{"intermediate_size": 1024, "hidden_act": "gelu", "norm": "layernorm", "norm_place": "pre", "parallel_block": false, "init_std_up": 0.0237, "weight_decay": 0.074, "lr_head": 0.00993, "warmup_steps": 272, "max_steps": 7078}
MLP neurons of a small language model. Each row is named by its layer, matrix (up: input weights; down: output weights) and neuron, and shows model dimensions 80-175. Each number is 500 + 40 x the weight over its row's rms, rounded and kept within 0 to 999. Numbers have three digits each.
After each neuron's rows, "fires in" lists the words (lower case) most often at its 100 highest values on Wikipedia text that the model never trained on.

L16.up873:464455498499467496495483537532471505500511529516434573517517511519521538492474487484519516468491412542570535540538515513492546406533562593499543482500414499579540491468500457526599445467558514425575479490527545516471496457505486513528521611551522527459528510521443497479520555482537506465
L16.down873:440557521470528513502531503467502470464515456461533436519476464516473502486512498596451491476534517493498479457486471500518527476487519450487452435487488453439496495537500502487446501506447481465571341845522470479457526451523537480501526457426628462612496519493522482508499473488502507491
fires in: "and", "of", "by", "keep", "while"

L4.up856:504456501485514566531420536512472445516470511552513486502557514552524447470487446501469452390604415519557470506513540533490548419599526532591488552544513480487484569535430497586491493511394606501564509498482426486487551529505489444503489530470496463498527521563479558476541498501516509537
L4.down856:549517494448536517464478515478509465469488521516541563558568552449528468517471495523466511519458469509529415508461530533501505476560524491533476362546428514454481499412533484513510466482517528455576507490497493535451507482499599483486571501481428437514597503545427539570493478512490520469
fires in: "by", "under", "later"

L12.up1008:536470532543499515524532558472422465439547454517511515463449486559541441533485481532486492517489508546494444506498489471534565462534564498482451506553497485514583505496528444528459570510513566454545523497516543474511615502482509518567559484472423495478593526534577507574540513460507498485
L12.down1008:516559485460448490473461505498538545463475445492519489551522541446538547492456442499543468472553439508516504467460504445492484514508467496545580486465492616565460518523485505513566566487480483552500496525513431532448520469499480466421497405466561506472458469504518597596528522434530464514
fires in: "by", "december", "september", "august", "around", "june"

L16.up531:581497524512475407526519495489545579526533458484440533466506547493527462562537571490452486502556501529524537530410488468534531583492408500487502513430424555502517542485486545413526491449536432457538498486500500487546539498539455507550492466459494514543537483464500552484505536495429504473
L16.down531:479468500442555561527540482464527540522488401572487443430546580501476574484495493482519548499464551513536479472563533522470517462511501468533539499437472538501449496464528458511500459471467537468486545565447490452441472473442506492544518554557485492524489476486460575445625536505514496579
fires in: "i", "you", "we", "they", "ilian"

L12.up76:542510467500493559543395478554508485481535455500500433537523500449529469413472470507530512519376457523519495545501502534464508477633436480412554463518493547535542537470437519505594522469524518463559501483458460530500547559466549448527506529521511547491461530492517516474470462562470474580
L12.down76:473476541538480436490518496518532583454448450502382519454501453559569491470503448480556405491471490526544429550622468544471453589453468470477425531484462478430515447530535534440463529490484473507491428512568553522541485498533502501465501484547525477535516518465555448578527562565529480510
fires in: "of", "time", "the", "its", "year", "other"

L11.up929:596494539520491528483447492492519505438561450487487434468513489523545510545562438416443541582506432464513488490489525478492529602417489477542459502507466571502549507517509545523521588500513506478520528481472485506477494482535460460566470491494502398525628463538476501489491440423526433492
L11.down929:468455573466497429453491429541436520504540497524518445493506467527515466509477580494549494488549411580534498495582525471450520502453504497532557544524508501497489459524455562482521457489455509519452571509505565510497478430450539533515531526536488529499445543499546496504507542524433415464
fires in: "which", "that", "the", "who", "lav"

L12.up481:504503499552484460586486550545510595505528519528501498516493453548531550516449468511508567509511493486527485471485529489460594511475528494517465521569427488531520480494533472502502503441606526453531527477489515567481512487542462471569464574473510449490535585512467502524550533524458496477
L12.down481:486477542372518513529511391592465444497588485549483564509513476518511433440510530513490490454475464445481506484445512517475533450464510577561481501461524499517528476529487473560516522479483486471439565582377598505402471526514526555481551467461498501531494482459441543476479524487497519448
fires in: "and", "to", "the"

L4.up70:489424560502478463497442484469480443476478478561555509498582436554532470467532452540356463551484505568517473494500508462482502470501507483543470555515519459529591444550477545557509544437477498500533526482559501530499526466522477493534469491534469447492579546469480549529587623443466481504
L4.down70:512527572492464518425486475527457468464508477533487449516501520485498555522507483473436552476527581470417499556494481548513502483597484518480483542559519503546633502527538473524558475570454571498574493542546539506558567431415481548509469495542452437506505540527458497506520502494515489524
fires in: "however", "since", "because", "there", "according", "stated"

L12.up388:480484468500461498582489571525521521511592513519442543527585537492528508481475540505472546518404516484525472465455507516425504498522614520523541476523392494557547500479460513520550505518536538475535492477458547572504527504438456473521498494520488473508471526539484551489475531455515540563
L12.down388:478495456521515431514468419500477441511505443525435497548493438570553550489544522537564475499484456511526551554541516512503560490494474481439503487553539515472461592534502494505522559493552540475483434675521502445477463506453569549554432493488574525474454447508509398512568516438475564510
fires in: "the", "of"

L6.up859:519525526471490454510497463512428418549511490553551503522524467489513459454544515501486498426484484579524493534549526452571543420511530515358506477506465455507530469458441489514533513460435450493550485462500476486508576467435542542488501564534482486484526494565483525496569559453465550505
L6.down859:504480501460533507560525460498535485459420464475493557481468459561508447518517460502543421545521472529490536499481453482519502528446473520444524521523486478544422459521481586446561550429548524511484483471557516473427500483510469432525524537505528497513416566482456463536532548594519507455
fires in: "from", "announced", "up"

L16.up196:506414467450504486517460511508467526453544477494476532406518521575452541473486496485488512490499476527488531430427504490504546489495484514544464512533462500470489460492526463438507496513573517480541495471552492514437420440583534513490497574505504471512592483505471440415471581499550494527
L16.down196:470494429439539511533444466511440538481425484553509474572467483410496486510549470482542488524493481500514553465517502496597448571576435483480506464507526449512484547491455515507519494438475504485560524522472551494503479525502480419495462466488547402512514569513527465500570528523446553477
fires in: "to", "at", "had", "has"

L12.up507:597460462484501514530534488467444449444519494522506527475496516489461492484492458498471447480538541499548559468534559525537528434494507487536573491518514543425509530510510512534578524472513542467557523471470510506485485490530486533553622566449510497496574474534553521473581489410491549478
L12.down507:475488479563528561580517578562504439471432462494524575458423435530498564529519495540506534478468505436497482505538524545430533545462455459423494498463496464518481522446476544444495467501478534448544463578529474467494565504466505536411527512501507503497509427449517501449486486498523549456
fires in: "of", "de", "throughout"

L11.up938:515487479527486484544497500544444540448563474538480506478466487433514525530448495491493487478520455532467509603478525535547507559529504576491558481543517490554500481512531538513564535413472562434552460465539536509464425424466440536523471517529507480503544542508446524588552549476454437510
L11.down938:461503508506445480530535462482504519522522497495584487508500432510419526536484593535514480418543512467475585535497471488527546513513519510485487439491550533539528476519532478477506440483485492460462508477449505535559535561509500534518575498479466529492562544463483506504455520496515460416
fires in: "the", "a", "in", "my", "is", "to"

L13.up159:548484485506510603518485529499445460518595426507499430530510597474460544496453535487557461438497480511536525519604466534475516483493509504497583419481478510531449536475510534467539553537542493455525519478436538485515564523480528514551542497556502455480529476503555562470534465519481522576
L13.down159:516467500434523500462506497529541498582451427512442485561544524577566548524528510483497486482371519455538508547563458486474508572483486479493463462463512478540468559483534499443487523453513503454484428554512492484474532541452478529526486447519512529514455509492488486473560548479474477437
fires in: "of", "de", "for", "women", "among", "the"

L15.up41:516524421471518497516494479535428456412515484485500493439517531495444457529476520472526594467456539488489540534439513509528543534463432521532582467481461535506537488508515489470523530509549563473566473491579515591521459509518491503548483530474527506498565522511508477407494545492481438490
L15.down41:483516554437524471526479429471470510383527511439491468574457470474566501492563459501490447522507504542550523515390449496485471509545529563537467463493549501456556485486438524457492465455483505475636425564459480440501560538524507518474522562507497521448527572467493517587494549570510464499
fires in: "have", "to", "had", "for", "has", "more"

L6.up7:561483481476492519519455529486494551480506521541513562512565543527480465513554511496457581581414498549586486575491495479469518468467527527476515457538436502525570476485478533518548508411518525484534506476487486527459549482558522489529502530414478445496518534506574479556574527555524505482
L6.down7:532466490494463490508463460489473540531461488492501479483602526489450504497450541465520525473453504458467517554480512406494484502441532538504473526446439528464470534493553439489448497523502540486503548476546547537499567512525498548517562522433514530495489508463442474560477540415527554500
fires in: "but", "and", "in"

L4.up447:555494507572507440481444527456427414566463498506514512569503485540484483489564518503457469464521518574575526568459478507517517469474481522496493473518517463545552478557477563536536504440474517496557464494472520451476533532513465445487532497464508498498552454573557564534533493485467495479
L4.down447:536477511419453506486549409494527506464521426499441504555543592567515459530536441515548500476484482449566419495448585465458515487507515489470514408572464465521450498439498501500465511523510451476567490495496461564518493479545487432504595491535496484489518540523502497457492499458468548475
fires in: "from", "by", "against"

L16.up827:467418464447475459525567485430554515507467512507481444441480555461552507528531488567509482487479459553535431477522493498448558518528457537487506532564512459424606499563426477476480496514539495469533534476528525471494488485544554508499499541483488480479533520472431515492556558462572552486
L16.down827:378472527575635479519481544488437530437488575495545409492446414532510566545515504513495488544551497506539601447531478501543499469505496514525503539475422461484492516528546469454523520514518438472524478489548448426468516567489495463476527474511548483528499415584557418426519461532428489485
fires in: "had", "have", "has", "was", "needed"

L4.up213:473527519522531493487369446512446409538468500576546521551480503520477547476506551519419501482485512567540548598478505537516512458520487504504466516497493525527492505527439575490459500502467505505545458508530486477565635500497473505517512479535479444483564493519556507481572500446463511501
L4.down213:452494524469435533422574512490495492467484481455370570511477531535480539581523456458556504559535501457548469594521521537457453504510524523423497395501594488495493552436516395477474541478444454451558480515488467549487461472494521541514486508431525448514475547451493417532525498437496602503
fires in: "from", "since"

L6.up1005:577425457555464540433453560565447466502477511467516472513531497512492542527431492516442540583523486542474451528518588535481541467550468483512545504565451452527536538515523555482458510473504531456541518476545484545462565497485430481527530451504487491512449553517528495493532504450556484497
L6.down1005:473572463480531531573532503491484512469539561450528499498497537538548482499446427532500420443481401501419427491554500455427489466536524522525523480464485473420588523541491529490538523513477490536536535518503557460467450478535496481474497487442492502507526433410467512585502502576529541517
fires in: "and", "life", "who", "career"

L12.up690:547472586530456587478522493509442377538436504511505535517468531557492505433487448531389459442513476508567476537534577540418572484520418519536488504560458538488532435570544492530400484507536548478521479485506487550486501512500519491550553472532497499483546506442551487490530514444539496502
L12.down690:453516502505573480611508504427491505426508490481451490526488548477519513475539482474532521460466520537477525461440537483459523453522520538492523527504519483501493537503529540405545393450525461546390568594454574546478492465530458509492520538541518520462563580495555463529600501527491431481
fires in: "who", "however", "and", "but", "then", "that"

L11.up713:461447479470489512538476489508481548499573492483493488509496451529458539534485514540481541467493495540585512455496547524515581467567512480471481538549444503544526514589467547493508463475531513483566544490544502527438544520534450544599516591476509480488441529537519524500539515467519428453
L11.down713:471531463468472481457475507553508493576481525483515533503474547452540491458498477555495467461509504485480451459487517538480512490523433563510376531520510436519523489529461433506542481408536444544402548706488574473459485511502529505563494527450554518518475554488442602463577501420550504542
fires in: "and", "located"

L4.up749:541459487533464504482421442464419483524446456553499492498583508552560460438492507479458534464544484636493562547423487372491494508544489535521495500509481506559574529538510495469532514449542539504537516514469478423468513502531436421539532584460509463519518539552536519576499517499488533491
L4.down749:511541529441525465462539466457494481483532477459483496506462502479484494510532501471500413442519499378437438438511591512523486463558494488501534453563541543478484489491550448468507482545490464469586517550500505444499510469503506445576562447544531489497528509499517438386434483459539540520
fires in: "his", "with", "by", "after", "to"

L6.up357:576448500434495512492467475492497536454548434415495474529549515564484434509514447513534570578555480499516446478471416510448520473504536467482488446509426539494490550512451519569522528509569512473531568471500512499409489478525427535596552494428476474498483502511546498480482575523573415546
L6.down357:545500530455463540490503487535483457476526528447450456517494435497530518563512498501493490564491466529435462510527513455515560511493538430546475445502415460566460580480467503469460513520558590490508446448449507416401496456466475511483508492495476505497488532496462558475482537433447459485
fires in: "same", "family", "party", "genus", "each"

L4.up98:535521549565453447481431472535438429490527473579537506559466487445496561453500494479485449446505552557536553543529466494541486457481513550480495511486521495517518531539461546480511500535503487505518474493511488473494544500473504502510537538423496450479588457552439515523545531499481501471
L4.down98:437500457490448481468472444502451555498507472438445554486497553536544457506493468531511516505560498472495498553438527509462506533508541518463549446513554502553512512420483462416511470523443530452570516563489493523481491472514521481524515488567514496509456513479472393480534504431524599549
fires in: "from", "been", "than"

L6.up597:464531523474513536512434458455437489480506460557574537514527456476518491525504494494456539434527449578518522475539551569546519448573544510521502523507541536454499495503471515479525522490469545496560478477477480503512554467439509573557570570518488549479569513475508544458586458487464565482
L6.down597:505528518482482474475561467447485578553450467401479490475469565598496510572507455489545485474536516517452467508466508489456539532428478424523425530457508521556469533458455495433463525478469485492499542508531522497443455482492515474515471460493491533491493437476423479527455473406574526496
fires in: "under", "using", "by"

L6.up811:558439457520472518599439527558445522462581449558537489497518489524520490539573540517444536519460464577581454568467469483504499492502532514532492500469438532575544472474470556462441511482515537470532591449564510495500511503549466472580491488485432480501534494476507548525473553453519501485
L6.down811:568503502525549574413529556514484490558503503464528512421533563538520462484521472452448522502506464494520455510489564490453506433468474515526463469547560478541556475481478521458521516429470478447404552491557485566489463469540453516498455511470570451485527496463491494564523495506585525530
fires in: "i", "we", "she", "he", "they"